config.toml
n_kv_head = 5
attn_scale = 0.0884
init_std_up = 0.0254
lr_head = 0.00356
steps = 10218
MLP neurons of a small language model. Each row is named by its layer, matrix (up: input weights) and neuron, and shows model dimensions 208-271. Each number is 128 + 24 x the weight over its row's rms, rounded and kept within 0 to 255.
After each neuron's rows, "fires in" lists the words (lower case) most often at its 100 highest values on Wikipedia text that the model never trained on.

L2.up2264 [147 129  87 126 139 150 125 113 128 115 115  96  84 140 126 150 150 122 120  74 142  92 163 119  68 151 117 105 102 132 148 112 156  83 121 110 154 130 127  97 134 114 106 130 122 153 141 123 142 121 151 165 129 142 127 133 144 156 103 117 118 129 133 154]
fires in: "than", "supporters", "just"

L2.up1255 [117 163 106  89 114 132 134 143 105 168 112 126 129 134  91 127 158 126 119 127 153 156 116 116 120 148 127 153 155 121 123 128 141 117 137 141 142 138 109 148 146 114  92 130 100 113 121  87 120 108 126 169 129 117 117 131 104 134 126 105 100 141 178 122]
fires in: "being", "that", "than", "1", "nfl", "this"

L2.up1589 [136 103 154 118 126 141 110 141 139 138 140 117 130 128 104 145  81 105 125 100 148 114 170  96 117  96 128 154 106 137 148 125 126 105 116 115 103 180 108 126  97  86 106 108 123 118 101 175 148 169 124  91 102 157 125 124 172 123  73 149 128 113 154 154]
fires in: "his", "years", "him", "time"

L2.up2345 [ 75 143 126 145 106 128 155 146 127 125 127 133 107 163 122 137 136 140 120 139 150 116 117 161 153  99 175 136  99 107 158 111  71 105 123 103 157  79 109 111 161  90  93 125 147 127 162 136 134 140  91 188 118  89 138 174 142  92 111 144 153 128 136 105]
fires in: "over", "man", "village"

L2.up681 [112 143 142 145 183 112 109 120 143 181 101  72 128 152  96 170 126 103 136 148  95  89 101 119  79 106 105 145 120  89  89 127 121 108 126  99 139 129 132 161 109 102 133 143 122  78 113 123 136 124 151 102 131 107 153 122  92 143 130 138 146 135 111 128]
fires in: "long", "track", "party", "video", "model", "votes"

L2.up2000 [145 105 126 132 149 180 138 140 151 127 127 119  95 105  97 115 164  84 192  98 145  68  98 117  95 125 150 153 141 143 167 126 147 125  86 130 116 116 129 114  58 119 146 107  93 130 156 127 113 123 195  90 107 107  92 119  85 129 151  81 130 161  67  86]
fires in: "adventure", "lake", "of", "students", "student", "school"

L2.up950 [128 141 129 126 116 154  74 138 125 149 128 136 163 135 162 162 150 156 174  61 137 164 145  98  96 129 130 123 106 118 110 152 130 124 142 101 135 120 147  98 103 156 141 140 142  98 122 142 157 128  96 147 107 189 135 126 108 162 138 139 109 127  91 163]
fires in: "island", "district", "new", "just", "acting", "act"

L2.up1149 [117 178 167 131 128 142 101 102 164 124 141 114 144 131 159 141 136 148 110  94 133 117 129 147 127 142 150 116  71 116 123 126 159 118 149 146 121 145 155 105 125 124  92 120  99 119 113  93 139 120 179 114 110 133 132 105 130 129 143 105 116 128 138 127]
fires in: "been", "acting", "since"

L2.up1872 [129 127 150 156 125 148 116 120 142  75  87 121 173 159  93 126 155 151 127 165 138 135  99 117 143 166 118  80 135 136 102 131 132  92 118 106 121 143 129 140 104 111 154 117  88  97 146 137 118 139 134 136 137 162 130 134 120 175 172 135 118 107 125 147]
fires in: "released", "changed", "adapted", "withdrew", "received"

L2.up495 [176 132 170 113 120 170 109 131  79 166 128 132 161 141 119 122 136 159 118 151 111  85 136 136 111 129 121  80 130 169 102 162 176 115 119 135 125 124 136 131 144 155 133 123 115 145 140 123 121 115  54 106 142 128 128 149 149  82 159 121 176 177 125 151]
fires in: "he", "9", "t", "12", "when", "summit"

L2.up2183 [143 138 172 121 107 159 158 142 156 159 149 136  85 112 139 160 114 129 151 151 108  96 159  82 130 115 124 123 144 115 124  64 165 111 103  86 137 134 154 138 125 141 130 123 122 139 154  89 132 109 165 113 160 110 100 156 148 140 180 111 146 121 134 127]
fires in: "more", "popular", "most", "continue", "see"

L2.up405 [174 106 120 151 138 151 124 141 151 120 151 157 143 115 133  86 132 130 138 143 126 116 163 115 131 138 124 154 151 159 109 147 121  82 123 125 142 128 154  80 125 125 100 155 106 117 135 141 162  61 107 121 106 112 153 108 141  80 108 126  86 129 107 156]
fires in: "could", "donnelly", "age", "able", "unable"

L2.up158 [141 139 108 151 122 167 153 154 155 137 188 174 166 118 116 115 138 143 124 161 171 116 109 143 138 125 121 121  91 151 126 131 137 110 122 109 144 125 131 159 145 141 140 111 143 122 141  99 129 146 150 123 123 124  72 114 178 169 136 201 139 192 125 130]
fires in: "part", "methamphetamine", "parties", "hughes", "jurisdiction"

L2.up2322 [131 106 146 147 122 151 106 115 111 118 146 127 154 120 137 108 127 109 140 153 158 134 154 120 103  81 166 134 165  66 145 137  81 125 150 127 111 132 130 130 159 120 109 123 132 149 160 149 161 125 103 151 141 116 171 111 135 125 123 141 149  99  90 165]
fires in: "long", "high", "career", "counsel", "role", "base"

L2.up2009 [ 96 150 102 130 108 133 135 116 124 165 110 108 129 164 190 124 179 125 106 118 178 149 145  98 113 115 174 131 123 116 118 127 167 157 121 121  92 143 139 158 128 107  93 150 121 130  94 149 150 128 106 170 127 131 118 117 157 126 156  94 147 131  81 148]
fires in: "they", "it", "people"

L2.up591 [134  98 151 140 125 110 144 141 111 104 112 101 142 128 145 177 149 153 129  66  91 126  89  96 112 167 125 154 119 167 110 139 164 123 131  94 171 136 157 129 163 135 102 132 142 112 170 124 100 130 112 140  95 116 118 136 140 125 115 147 121 124  94 148]
fires in: "city", "out", "oncostatin"

L2.up1870 [135  96 145 107 149 109 106 127 175 157 114 134 155 143 112 140 126 152 156 147  98 153 100 138 147 147 100  80 109 147 108 165 136 153 119 132 127 147 142 125 111 114 145 140 112 122 146 119 112 108 146 154  97 117 130 127 126 155 151 142 140 139  99 129]
fires in: "0", "9"

L2.up1794 [124  84 211 134 165 118 117  75 114 132 126 125 132 127 120 142 101  65 133 133 121 139  74 119  79 126 124 107 105 134 105 128 126 132 136 105 128 132 149 111 111 105 151 112 151  89 166 145 177 153 143 103 125 145  89 131 159 120 182 121 117 130 124 130]
fires in: "may", "gray", "holiday", "fox", "surayj"

L2.up2291 [129 111 114 163 139 138 120 100 131 150 127 123 103 134 150 126 182  97 157 132 142 126 135 145 132 134 140 104 134 122 120  95 137 121 125 141 142 103 155 137 132 136  98 124 140  78 126 129 127 110 122  71 130 130 152 112 106 163 179  64 162 131 166 127]
fires in: "highway", "years", "people", "as", "finished", "lake"

L2.up1192 [185 163 116 103 104 106 136 108 106 112  87 100 128 117  89 129 112 138  92 149 144 114 158 122 152 104 163 129 112 113 105 124 147 109 100 137 126  95 144 127 154  91 132 110 109 163 148 121 150 117 108 108 131 105 159 112 109 104 103 123 138 111 124 176]
fires in: "it", "years", "vowels", "pura"

L2.up616 [163 100  74 154 147 157 135 128 126 145 130 150  87 152 112 106 107 143 118  91 122 120 141  94 134 132 142 150 114 101  90 165 166 139 134 109 109 101  89 125 155  87 190 162 149 121 122 126  73  76 138 137 118 117 135 137 128  88 159 146 161 182 109 112]
fires in: "she", "they", "age", "journalists"